{"n_kv_head": 2, "head_dim": 96, "positions": "rope", "tie_embeddings": false, "init_std_up": 0.0301, "lr": 0.00275, "weight_decay": 0.092, "batch_tokens": 32768, "train_tokens": 258200000}
MLP neurons of a small language model. Each row is named by its layer, matrix (down: output weights) and neuron, and shows model dimensions 32-127. Each number is 128 + 32 x the weight over its row's rms, rounded and kept within 0 to 255. Numbers have three digits each.
After each neuron's rows, "fires before" lists the tokens most often just after its 100 highest values on Wikipedia text that the model never trained on.

L18.down689:147101163129104106133142126100155151153158124182144106151155156104182024088121103143120061140055100175109165125057140158134125129131092125141131100136155145109114115119070125098134170185089155161088089087134089095110119156091109132124102130113113132132163184126080113068142168178168128142
fires before: "ally", "ated", "ed", "ing"

L10.down484:128182143114118141145145117097128103156141091129101187149100110131087135102116145148186230143086067135133088164121045172181208094015159190147128116111158139105107107130144067077112123123131113108139106122127132139177041132140112173179043127180119102110084113199174132159112119106146118148
fires before: "ment", "e", " in", " to", "ed"

L22.down416:128115079126126137154207084103148128143141109096110150117138109134120090091112094102113092111098112103068105108113167187096101121058193081173143162096142081143125152143164111146119138140117140108139198101148094115102117098109101100130127140189158130141107081114150175097142135204138118153
fires before: "son", "tt", " School", "ton", " St", "om"

L18.down417:074085063079139139190177125142101172193067173157077167118112111110152168125094046128151112099181145088195134095131107131109122076154135099141150169091114183089116132157065175159121139118137126058135174128125132131134099167100119163113116108143172107147102107110093150057151109087077103180
fires before: "-", "\n"

L19.down556:114171122177103181147155101080120169185106132164082106162126129147057158123131076090107159158120138118106214093140098159136109125109136083138114084079158143142142125135054088098147141130087149164119172096165152148171159111153114154142094105090172092134138107133114147083165141183154111158
fires before: ".", ",", " and", " of", " to"

L10.down9:098240142097143077109125094131077082155094116148115108133105163117100141136150124152075117149118131121181130109134122077115131115080148141129119152113108167100063128042146071163145161088135151156194131119146070105109113156124161150108120132139135096149155140080129118134111124138127095142
fires before: "u", "s", "ron", "ve", "v", "g"

L12.down701:142132136171164080137188178093086083116178131105127164139142142126128151074143130111077115093158090172119160130112100143124132079147152145057155174172109077076154105102115142149162134122138149150160120132168164096111125169077140121148129071135105140179103118116212101156116152156110086112
fires before: "e", "ed", "ing", "ev", "ve", "bu"

L18.down552:121111129125145149142140095142057150151141129133117137168122113168182204104165098085151141185207142104153073114132110112155133071102148154075135150121125137122137156157125099140122095147150143124136104134117151107126138112110165113150135186145057128163187149095113151142112135079162133159
fires before: " of", ",", "\n", "ress", " for"

L18.down224:112157174111141156157173107131175081181075128113107057100141117121140130084147156151072138175107155087130116183112098110115177050106139123164142091043119112129148221119131114149152121176069126185146154161162151131099082148168142092112087165144101112172094064126094102114129111145124119119
fires before: " |", " the", ";", "s", "ed", ")"

L6.down291:118145130118128139099177150113156151127068162104116091099153087189127111099147099187105155092144132118165080152098194134074191153172169071076149173110131093103109105089131078121092164141128132093119096116123144114119125093156146103127114137123174101151120165132117101150131119142145152208
fires before: "d", "min", "s", "e", "ic", "st"

L22.down405:116164107133136167115088084123183194146131150141127131150155159120200126151125062170117092108166106151068191201144123111130104156155108076149122073162157132122133153190109133152148141058164097119106102167098113111091121100145141142120121120168121184140174180125140150134100152162115092103
fires before: "ar", "con", "le", "vol", "duc"

L19.down79:124147130104143121208166139086139134139120082118180131150158163100102153123132066117181029155115085129110121122129138080140055099167141111173104118151111087145118132155083135124105191130135108082110125065171090107101110184147135105100112198128099106095130145123133147186149078155149058138
fires before: "le", "les", "g", " |", "er"

L15.down747:148193146163106131104062083151151121118166084124145089072153142177144147182080117102130128079168124095171142130116141157093133127115186115120124166104122092132182137108116113147136137153125156105179103182181092151161195208092101200164124103126151120157140142124176094128168176116144150091
fires before: "ed", "id", ".", "on", "er", "li"

L6.down702:160116182099077119132097130125111079085121144169060154098144117144125132149145162075147197098163137169140125028081135104116072128115136134087106132098190134126123201128102167112132137047122126129134137084084098084074128122081136144092095175124116094157109166101139131092133180130073143116
fires before: "ver", "ur", "ure", "\n", "e", "an"

L3.down98:056168172134144124132186073116076116134131139158154085134169096203123126119043118104115093169068081146097140127125126124050135077105140069095097135132136081096140106118069129166183119145151151140109100159152155105087100112142100078124119134168149154199221122161171149130160103101124142106
fires before: "ci", "il", "und", "ur", "ft"

L18.down740:111121106162110108167102128123162139125188104113186155138114148153166120064147087144068075172083172135108057146116011115194145151098124111155111141163186114112153127164102155025113182123170147119118149202115110156093123105161065144136114074100109132146125128165088150143092123145126117141
fires before: "e", "age", "ve", "ed", "ev", "S"

L22.down670:136153130139167123089147155132162149110081111156133099175123139135173105141119120141122097164138088188108123174104097129197161107114159088124139139109133116145147133118081077129120152083082145095099123118133108132132128092167185100145143123099122059165115137112140136130183098117170108113
fires before: "ine", "ki", "mi", "ke", "wood", "chi"

L9.down377:167165181112166131086128131141154157144119163175143074126125123125089131072128086124133116112138127115119148086116108118137143122110125089141103152130081121089143082117131100109207112160139178122143108100167138105097116094155145199117076067177109150111148140134113128089112088115144205104
fires before: "ion", "ular", "ip", "us", "ive", "s"

L10.down77:142170198159087142104154097132149162131157151141156087164169119101120118148141141176097126144093078147103180128092128129059104098075167150048092128105143144178108087140112127158177140128109162136087101141152201132130176134081123131092151130128139088114127151196125106140162126121193132094
fires before: "al", "ing", "ed"

L22.down65:180105123125136153143119123103141112130198121137024138162161138184115084099126143113155157130118083093069098124066121076080138144102120140144093123160157144180182091173153159150123126129161164112120143177151157191128104138165133088120138172114126060171143106104141152175099131142130118110
fires before: " on", " in", " at", " "

L12.down198:199170132149164143101137067131174084142153177137122147151119107148090090053186180116108120084142109103127121064161165081105123121143129129160139099121159131115165169109114152173114140145112132115176137126119103129108123049164183162128163072127126114111143101175136075083102101123187133113
fires before: "s", "ed", "il", "y", "ure"

L19.down143:116092116099134083183114140127142154141186075113101124099145085087094087135208157126100111111148142149168187105159200032112090109136117143162178072105129112133139144143153083142103109112155134147121082074138081106168128087151135126103172073125115129142123110161102210150219084163140143149
fires before: " G", "il", " |", " "

L16.down313:136157080132111204160138092139110086053138114117116163144078140081159113128179090166156088172080140122102089137140122106159098103098095118156119181148130177113145126124147131095151122170139152130118090070175131103145174096128142078057116103085115110135147107084072053104120178131129134155
fires before: "ed", " |", " by", "%", "ing"

L12.down142:219143133140133168138170105115106151113157159172188072170100165113129068125129157149093109101162104166054168131108067142102087117147128157091115148128145097094158109161085142134162046150115152097082105182165109082099127133156128148138158116151141172132188190123151165154108174141159160116
fires before: "ed", "ing", "ation", "ive", " of", "ated"

L12.down628:135138134110071089164096157183157124130104170160132205126201132132123171148129126124134140108142118158088174174160170100171139149194065137154089093155139087150144122156141119082147125159146091130170126071014099156095132150158078153112129163153189125143104125159091186104170144132167148093
fires before: " in", " 0", " 1", "s", " on"

L2.down406:150122155172126113154092122139096133112097185173123099125147121092218089108077122154066158184123115088088116122153162129175098188136242114183092169130106116069116094113131120122102124076129070070133135069158134166088131093127087090090127149150159180087209111103146112169134117072141111150
fires before: "s", "t"

L19.down738:046076083112170155166146139095085122079109139128076133132111080100161102137120049084138133151109108153145113141111172164104068117159144096157084111149095206112147108136088127119072173131134174093086177144127184163090049145100099135137098183145134160142124064115135115157154169132128130200
fires before: "-", "\n"

L9.down158:089125066136141160089154109072148149119119199155154112162133056077144105129089160088050114135107102105114105155110157138122108125145135148115068141153106197118115104080103114094139124135166161097077136180092056091161086077134161171118107171119118147105121098149117149098185124098133081213
fires before: "ball", "ur", "w", "able", "ative", "al"

L14.down261:091146110114137077132117115150149134164165153122114125144178122076155154174158110043108042085126126099109143146160153121083128120085149100155112075218162080111142092110148106095106080112103138152121159227132139115070160132106152105139168158129114086135121110113130078070094114130114068119
fires before: "\n", "==", "ite"

L22.down377:116160100083077145168186147139162129120129121073085124095125141088162143143123100166070090155144098151157045112125111144113170106141128138171163130083105128130102127196141152100115115173091153176143087104150125121129116164084123073160095111078082143148089066138169164161106146111187104112
fires before: "ro", "re", "ar", "la", "op", "ol"

L22.down615:094113136182113068133127116151194161172126177132130152180110191126163124108133147128198131140210083172123127143136142103166128107163105111067107173214165182117085170145093150117109197139136110112096174135134079142117165150129176148163120153136159159097153095167104163115171144124144116103
fires before: "ia", "i", "one", "y", "ic"

L16.down583:071095105211157192086082094135117119168074106169140064147144133089107124136087160037092131119133143157111181097131072153121120156139117101087134163141106163096118113130155124120117142121079105142124144103106119128151153103116088105055072131094085093124124144156079154121127138096107195064
fires before: " of", " to", " and", " the"

L18.down484:137131100134099167184135220102101070073053076125114134160111169182130174120135138170150123104111109125146156115168133157095135182105137124070093103162139112176131131119160071174172104201150107107132172102108092111195119121076140134166150093106121110123146151122133118160119139144130202113
fires before: "ct", "st", "ction", "y", "th", "ri"

L22.down688:099133104127185086157215100112098109164115180119128123154109143108158205072077118133095156072095073061117185120108145076134169171101115105093093113153121103071120156110131116107108152097111121146081191111080101087102102131125094100149138161135128164087125159116149151135114105094089141185
fires before: "ki", "k", "l"

L19.down109:078143063162199145135126107181116111128123106197175081169199090120096103107102125087112154080101130106131094152171076038146170141078132130116155175118103117087090083138105131126198153150131138124123145180142099163104108132161173068114120100137091094066114138139140174138137155136070158129
fires before: " of", ":"

L15.down226:168185193089149148160188115147171166125118189081169125158094153111085118150081099105173090145096124101119166140108136089146117153108118164159104104112139114144129154119179113127075083188164120173176112159137088056133151054119093156116109152148081178146150122100121066100080085067130142115
fires before: "ed", "ion", "ive", "ing", "ate"

L19.down670:123136142090117136119175112067121156083138176113079140118162069136159115130153140146136129135142152101082119137113078112122125159159189087097142087174133136138152141063070083165124165153132131060092082058076118082112104168119146205122119109152144108154117162135136124157161151201081064145
fires before: "n", "e", "al", "ment", "es"

L16.down278:129134124157160136132172093122123144087124129124144097153076130206065166114070100162152062118128104101162151124101168139163132122112115108160169146140116117068182086087109148126159121145132160161171056129113048162136123130156174124159173132112161110119146136095097119113144142113189112112
fires before: ".", " million", ",", "0,000", "00"

L19.down625:132136152151150193107160040066133167140143151122121161109142133085125145124095131083129131131097096136121183144156122163098173078099119167113128181099103159109110151101133137180111128157127065097061178142073130161144101143139169100161131131124097121107147103111140143158128118068066155133
fires before: "-", "y", "i", "fin", " "

L22.down104:123152170106111158135124173157132192099155105131169137138187137098130154164149124153130126137106089101170160116092138146170111114103137084088131106103099153054123114129093147099125187113102141096051101081136112120086058190099118116101141121101113197150160133133122087085158108156188084134
fires before: "le", "en", "il", "ke", "g", "x"

L16.down6:109100111093143077161116198110162162113196120155096132094181098145160126081117148157101109147168118091122176143101134148125159119112120126126094139151159153128136105137148114120132072129099146147140045162101124157090129202081161148090177140130126158129100101107207119106142070126096042135
fires before: " |", ",", "\n", ";", " ("

L9.down42:160128143158089113058140100114104147137144128127114122190171087108110186176106140120082106164045128112111165079167110120120145108177173136136165087111155142104117059148102099127152182120079189077173162093149138168135148195089129048113149157079177187115167126143160146113151111091151153191
fires before: "n", "e", "ta"

L6.down347:097157127125121113083143154174121160158179175103118153138170102114181122208167104198112137158186092161126113133124138107067151154120130116139153067079141138074112129120110121121162115171125099098121152159119110064125109114090129095159176161173162107156083117139124151186176151141172070106
fires before: "ar", "con", "vol", "y", "le", "co"

L9.down376:073151162160131091141111071131128098108176113097118099077136165122096110146120127123205133051112150171164110127150141184116128148183170145128113151184115110110179132082145178085127106170129138128088113153119077139112069125111168121093125147137090100116089120136113113108117155110118148173
fires before: "s", "cast", "er", "it", "n", "l"

L19.down92:135118097134143099078188115109133124124070109144112108135130139108135112135070122116099118106143111142157109120114153116134144083070100106149089146101119187150208155183144121161123097136128193088129123145132065169114124099076176081178120115147103116130097119098160097126134097059144189132
fires before: "re"

L18.down27:138139104180180114110121113161075128110164162152109122126151102083118098086100101084139165030101147174132153096141098070115173139069136142176130110156121149103139069165133098136155168150181129132094161144098081193113159131120166099143166095136132136120109125099150204075057140116106119144
fires before: " of", "il", " |", "D"

L15.down748:084137138071140122081141127086082114110125124158184122202131141114084087157128126106120106123152121137173174174110072189154129166021108112133088137105088136092148158130110166071148141141178156126109095145144054067178067122151125105050099136129079146107121161110147168129161133132112124143
fires before: "ar", "d", "ed", "ate", "able", "t"

L19.down748:104172119112109133148126161123136099176106131112068116133138097124168132138186123121140192187068155129148124078083090100157102083140198119114153075115103123126101134110111112132135071183133133173179140060119143152145109120165094150123110114123090081167105093139154142068135160097144158130
fires before: "ic", "er", "r", " in", "ment", " of"

L19.down296:151128095132100110155089169182148085158131124125173045094138151111175111129145128126136127187132120155169168148093167184220129061089099138111092102099110114092159145066159148130110145115092144155100103090145100133176081169097159159161184125101116130173160128086160131089095129088154172131
fires before: "ve", "t", "te", "re", "g"

L18.down643:168143137164098161146089097149068100179132092176156111133105143199113128126107156195125122120153099099093116144161131105122105143169124091163133165109142059148131133160104123129212109142086124158154143164168082143152141150166122092174143115144115143130111155142138153178060095120129115139
fires before: "s", "c", "ance", "ci", "go"

L3.down745:115138111125106086098180122126119123153138147062094126149101160150197135150140133105099132101097132173124135140078102149102089147159153127126103144089103193096120124131135185164113129104145104131079146082101118147106130173131161125127130117172082105151087101105113124103166165134142154163
fires before: " |", " Z", " K", " Fa", " T", "\\"

L22.down305:164121153091120080133151095121128175162087153135114159106136153153054144121102089111134040211126132100085145188126133139023162127148152121111131148144165105129099146134159119117071151096139142089126150118164200155117145123105115095168181109172101166127146135109170131120184142216171146135
fires before: "ell", "ton", "tt", "wood", "son", "ley"

L22.down505:109120135151104107146096200144122131137114109130147190125112107156115115115090081112150036173171120098153146077175137142079147182079158112117096151155136139201088122143114106096144115128136094074082178110117075107193172083122178096095142170160135110108110141142154131128146152172116129155
fires before: "d", "ty", "in", "st", "th"

L18.down98:097091118099139116150177158117117144060213141135098164204151168214079155118112159133116154201149154139107139070160104087156163131133152100110133094114096134110126160127109087087093129152114150103117123136132165116151140091123077120180176113155081186148113127150150110141105163129158130152
fires before: "d", "s", " |", "es"

L22.down438:138156144187140140129147127083136149098100119108139115137111114089080150095152109067149133193095118124154076136086087125166134149143125159140134102083094179157139206080143131089167153167159167137128146147140212156134062130133100092134113104167099067160056131143191091162077120080148062091
fires before: "ot", "ul", "d", "pp", "les"

L19.down337:098178112121150124126145135128061129105114078133106100154136110214155098130100160160134102116110145079070114129180113110108116083115191162169158156120148107102055108119139133155115165115142164128208174035145131080131108163167158146138122092149105183132116129144044106118169154080163144085
fires before: "u", "v", "t", "her"

L14.down468:144113118122104106168144135155133157173118109129097120174074112137190127099119112196082146128160144136131118152137065086142134132093153133074176179062152147109205114132172153106076145093128144132094171123157124114162149099122125103151056146156112102145118081127166119173160170154236137135
fires before: "ment", "d", "te", "ence", "ed", "r"

L14.down365:105182108207116149092138103078134140136093154154188093118124153074162166119136145147144154128103086145156186135157115146100094099163144137128096063108080184101167146107146138178128084133118168173074187176158149195115076140092161096115126104140135166124130085051133139024182119165143142137
fires before: " |", " third", " "

L12.down673:117112077112121112159176103113129172143131181113100142137082156107176123164132180064117134167156164111153120127153152113133048107117129154124104055172139146130078137126108087149118137142112118128121098167108119121125163125125086137155115128211106165123116147167152163086133097132120138156
fires before: " to", ",", " until", " and"

L10.down340:130127123152161155122195136129124109124135127158129147111123151112159091137113164133151131130124033153146184119126122119102174141108121099076090122113172157126170127097138143124239120145166155138082157155168080176170104174145154150091095149137084102147124105160150146186127206155175074112
fires before: "d", "ity", "ed", " to", "t"

L15.down531:056146147120132160124083108129135139097118175077194097093115126109086117122065070094091147095171083114101080135141140100194168128119155091139173188127138164137096105094106114183107135138146149092124176163081141174161106131132106104114111129150122090148089103133133110154168128099127114113
fires before: " |", ":", "–", ".", ",", " and"

L18.down184:173164193108146094104114147076147099090191124130102075143144098140118077119115120079067140194153170168169167116107088133171049130121145135113149123119117160119103141143120126120098146175155161158155159098138136112092127116109172148085143117153169133069151159122181150190139122106174126105
fires before: "ton", "ell", "on", "L", "an", "el"

L19.down350:165104119151061157175178113145143161144136177146130141177114142106107152136248153102141099098063110128126133084112125106052135113072087060104099090150169112113117181096098143166148094136181138161150136151096136143113149150112116147095117146114161090101213082171101145134128149072131107121
fires before: ":", " |", " C", "\n"

L2.down336:141173101093117144134182168123117093165122140153132116175179096139147185103117129151147144140113120136161150157124155095106203135075168095143057115092104149132144156139117125177149105164154148187114143157126148084062087146147031129145113155176100091123149090131126255149145205120118134133
fires before: "l", "ur", "mb", "or", "mm", "mmer"

L18.down352:076201140089155096093156073107102124147052111139166122105167100132135155119062104116116122149066139156108102162167120109140109114138120070070120132156084132127072162095086182137138092106106094112132121197177203086168112117051103163129100174156121088159137081195150153143160164112185078127
fires before: "ci", "il", "und", "ft", "ur", "vi"

L22.down210:235115144192143092117114125122096154063087151118117131125121091123117123125129136115137072134112096158156087112131162078122039168161129169100124130104073162133080145173147135132116113122152069180091162160116130085091140047101095109122122126115099082178199126142108124106135142149160131122
fires before: "%", " |"

L19.down131:126135131130147108154191082097141129159153159169102059088121099145164084133165143067089125181134150114167115081156150114172104135089172118135101123141154128150100124059083117157196109112133097113127134129131150160112116119129136136172140155171159094171120152151140142110161136177142152146
fires before: " to", ",", " until", " –", ")"

L18.down359:149115117121150122122149142050106136167168135130073098079151146095096138074131071062048053123137143138168133109123099104178114124076159142121185147170090146136164146146158140108146130133106140125114164069135113159146129140120170115122211131102077117128137075155154158110207093126138154096
fires before: ".", " and", ",", " by", " |", "\n"

L10.down696:150106125056187190149165167121177124115088103144044088149095121161060064125146108138124179123138136089085164147096148127116154123093156089144090151083129132090129111165075156150145144127114191120168101097085167112105190081127091079087152142116127099157101163130162131152150155177156146126
fires before: "d", "ent", "s", "g"

L19.down761:104155129134083104147102074128064145156150112204153065081118144191120122109160103128172137140155138123177143106159141148139109187113109133124091127139081135116139115088157153160068136110125157159205157142141136135136127155104211151088119138086075134150152154129120122137120139143152111133
fires before: "s", "se", "t"

L18.down113:180099126142148083121110051074183149111110085116092136149116096095135137153115161093071152076107164159130165111103131126152156122124150210088153112126130111158147119119170060126151193184168125113110172091117133147199101117088162052133181175150097143122065137109161120148137101122101066137
fires before: "ta", "ma", "ia", "a", "ra"

L19.down270:134165128118153102124183143169169131093128104171145076179148151182097097082125126166112148141133087153123146112127134135155140137136109096093082101064120133126127119161127119129067109188138127121149131083097123120200130178190129120116138155188119165184139133125070123121158113130140165093
fires before: "ed", "d", "ly", "u", "s", " of"

L18.down160:151145175107144080186177144125094116113150149162083099106164135136093168124098097100130125139126133100154156067119131108107110140100126166150155091103154109081166125099128176164106139145151155123118094081147150198115122115096109099181114087167139067128137125150150170138153111151096194075
fires before: "n", " September", "19", "d", " 8", " 22"

L16.down64:152103134110188090143175161106086115117171143102113171117094142106072124131158126130132140190120110156082178150129100115102087106151204134083131194163089129110164101054119135099102147092144161147161074093146109115105193038137116125130180153172202136162096117168150079135103149120144100127
fires before: " |", "ot", "%", ":", "v", "s"

L14.down742:135197133155090150141071165147102105072104109106067098164167080098165138098166143147129200153184124157100132120111071063120068093095150172179118093123143172105106128128146169092143166144134079180169135100184171102118125143128153152086131099133100182139116157092159177095177133088124162139
fires before: "s", " of", " in", "ship", " |", "ker"

L19.down480:169153114174145095127136107138084119179144170172074143110176131062119115119146119120059159102167143170191143103116135117127165110123186146153069108123137097108123105118136140129175163155144126140127144169170103133119175148130154136109147126146087110150111130130138168112164145159107154140
fires before: " |", " of"

L19.down149:134190098081139096167117183140186094111152183089151163161122122177125161143162064149142158203111153105151146094132087142187135099117108107123091124131064127170149070097133181132111092105166099119142085147087076170165160186143135121132069122165093038089121110125155135072149126150122128098
fires before: "r", "ment", "d", "s"

L22.down609:138138144127123086126169100160147108109102150139114150119077144096124136115085089127067134113165115105061096118142140131136174041065072114180054178105153139131070166184139139137144134130131150116120053122145097175127111125125138080145104110182044105140133116165175093143101094045131166090
fires before: "re"

L14.down514:136222131134124146073127121143158097167096154139136135136124134163161167085125095165069143147199041134149171131125149116149146103122123111115125157139189075117148160106166165100155088129097096152161067163151065152092097099167169157136215065149139114150142181120174128150115164138135145125
fires before: "s", "."

L15.down299:172129140118122084164172182127163175181175105149131142125152093165105117146197142108139167130103117133086144143128051168105100033168063115140125098144130126176167150180135101151118090150169173149099156132157115091146133120092115154098125124158124101116141118146187114180120162159113141153
fires before: " in", " on", " by"

L6.down660:128080131115156128150089128158153121098148156161134131104190140153170098086170133131110083160127117106104111196144149171041150154169187121068119095129067178131137069131096114154123077146142121112088131102108113172136096151096094178143082134156177147107118083184095131168165103128186090142
fires before: "id", "it", "il", "ba", "st", "cur"

L19.down272:122109146166101095138118083147115135124095141123149105111159111189135139094138105161095149124085141193148104105119144166104112192122153085135087112181059146154164100131191096160188113082184171197091123174120143142143100126202112141108133158085084104102134080104137139170174111142142191102
fires before: "op", "ot", "ge", "g", "one", "o"

L14.down178:097153137144154164099144185091134112167101098135103108073074128116062120118099117096128112125138115106164129084118122138139105054173106167146133100116134104077153163082134138101135147157182141132141192162195163121167046133121127200098150182194157159170130118155108098109100118213153053140
fires before: "-", "\n", "ph", " to", " the", "b"

L18.down672:187127161112130088122141087135129142143145084121142095162078094076166193089093108107112100189071143133111168139180161085080054119138128160154193120177148147125101157120127154101149176134154146138145144119101130191104144149159139073071104135151117121137101162117198142131115101139100174108
fires before: "an"

L22.down747:093117145172157131126130059074102150128096136168131099185098179146146145110122172171142137162139120148074117150099116123147138109158107144060119086125131167082117113163113080126175143197079140135110182181057115123058165165157095076187108175158184056165187165152125103144159151150122086119
fires before: "er", "ic", "y", "ed", "bor"

L15.down153:096116134189166068104046139170097155147098155138119081086121075153126125102088132119077147101207125078109125132112176133129115166084122132106135164144133159091138129102079098088124098097087174096138197138125112105159111121108080113162172140120122149150110068112110109105101169104129101124
fires before: "s", "at"

L10.down563:134103171124135130143162143099121182133078214120142166139165116095132077135062102129078117111150087123095156148122107208096119087201124106163112085144145079131095096119159073171135100172147145214091115160134165115079116088046133087143143102137140093142114152140115113137150115111149133185
fires before: ".", ",", " and", "\n", " by"

L18.down614:140162158165140094116142145158099183147164079163124133081134094109113115128093155148165124094130203116089107133076143145180100166107129095093167085157176099118122078124110076160117148109164113146156071092104119104150137113094131132144187116087098112138143143153171104135128157090171203134
fires before: "n", "ning", "ted", "s", "ing"

L19.down547:124106168100101092142065116125190142101093153117158155064126162119136051078160142131114113144120149122092117112106123108170179133112156131128103160157129098133174160138126096140101151112072136076132152108127103154095150096124122183126158099155079151110183157160072124148074209083178147076
fires before: "s"

L10.down64:097126133165152124124123212069114136178105124123121138138092112063174174150135180159116165140095116177146111086125167150117112119127124142095147113135161193079130099039122113092162139150184111127167132080057135105085099143181138112103091113122123095117132062172143186115145140130150169088
fires before: "\n", "in", "bor", " 16", " with"

L16.down163:141138118150147115095110068123143155140141094154115145071123181077084135125127106104116133119126122055130102118117169160132133205157185073143086149122132137117122128119164107160080154091109126113170077071142110171073165140076147113134139080193103090046123130103135134158142119144110171149
fires before: "s", "es", "ze", "n", "out", " |"

L6.down220:140126114157178116108146124098088081115131124124105132192095130089084155106104092118129085149111135182086183172144158135113156155133124128070148121096090146128111059105124171121097083114119170142183134096177128165150157129104143162122112221131142137161100178162118120123148074092139106103
fires before: "i", "t", "ed", "ty", "in", "n"

L10.down701:123109169102115103089119183112148124186192149140093161152168092139106155188155154119176148179101182125127141136099146152127042130121175124112108138102150164144189163099100151071155123131058141120134088115123130172111177177124172104155090141115056120113101144070112129132110132111099138142
fires before: "s", "tion", "ish", " |", "d"

L22.down566:126134110109075185138125135138099139155119127104038067105152092172134176127071086061066069058102121146154132196090132128100154138164143130147147140081152149185096131177120149130163080141112128163162089137142151115099151150151155130154174130084086115160124138063146180086101092090140119195
fires before: " |", ",", " (", "\n", "s"

L18.down459:178136086138164091146130153106107125123143147135108108100139098154114090140206165141142129100065156175184168113086155143104099130107146162131095144168069152126125149146094103157142168089143131111137070122161144099117139128136166144127121123090082100118145112169098120190155169150137104171
fires before: "%", " |", " ", "s"

L18.down744:155138121049096147141145160205151075130079135120111128076194123110185151132133085135158177156149116088088126170116076133124151137126108162202140124146165142111098152189075152124108088157112154142169105145114149138103128158123100219114204167070106114110105114120125152132152156169134109147
fires before: "s", "A"

L22.down100:154182143138173143110161132127117120081088157171128205103137107188045121116104124111173096157148106150113173140163157162140108065118089165075122150143131087125128141156119075130059080158113146110135075177118166087137143107148111123112126162104088134072130146184132159153102120117137125090
fires before: "ed", "ing"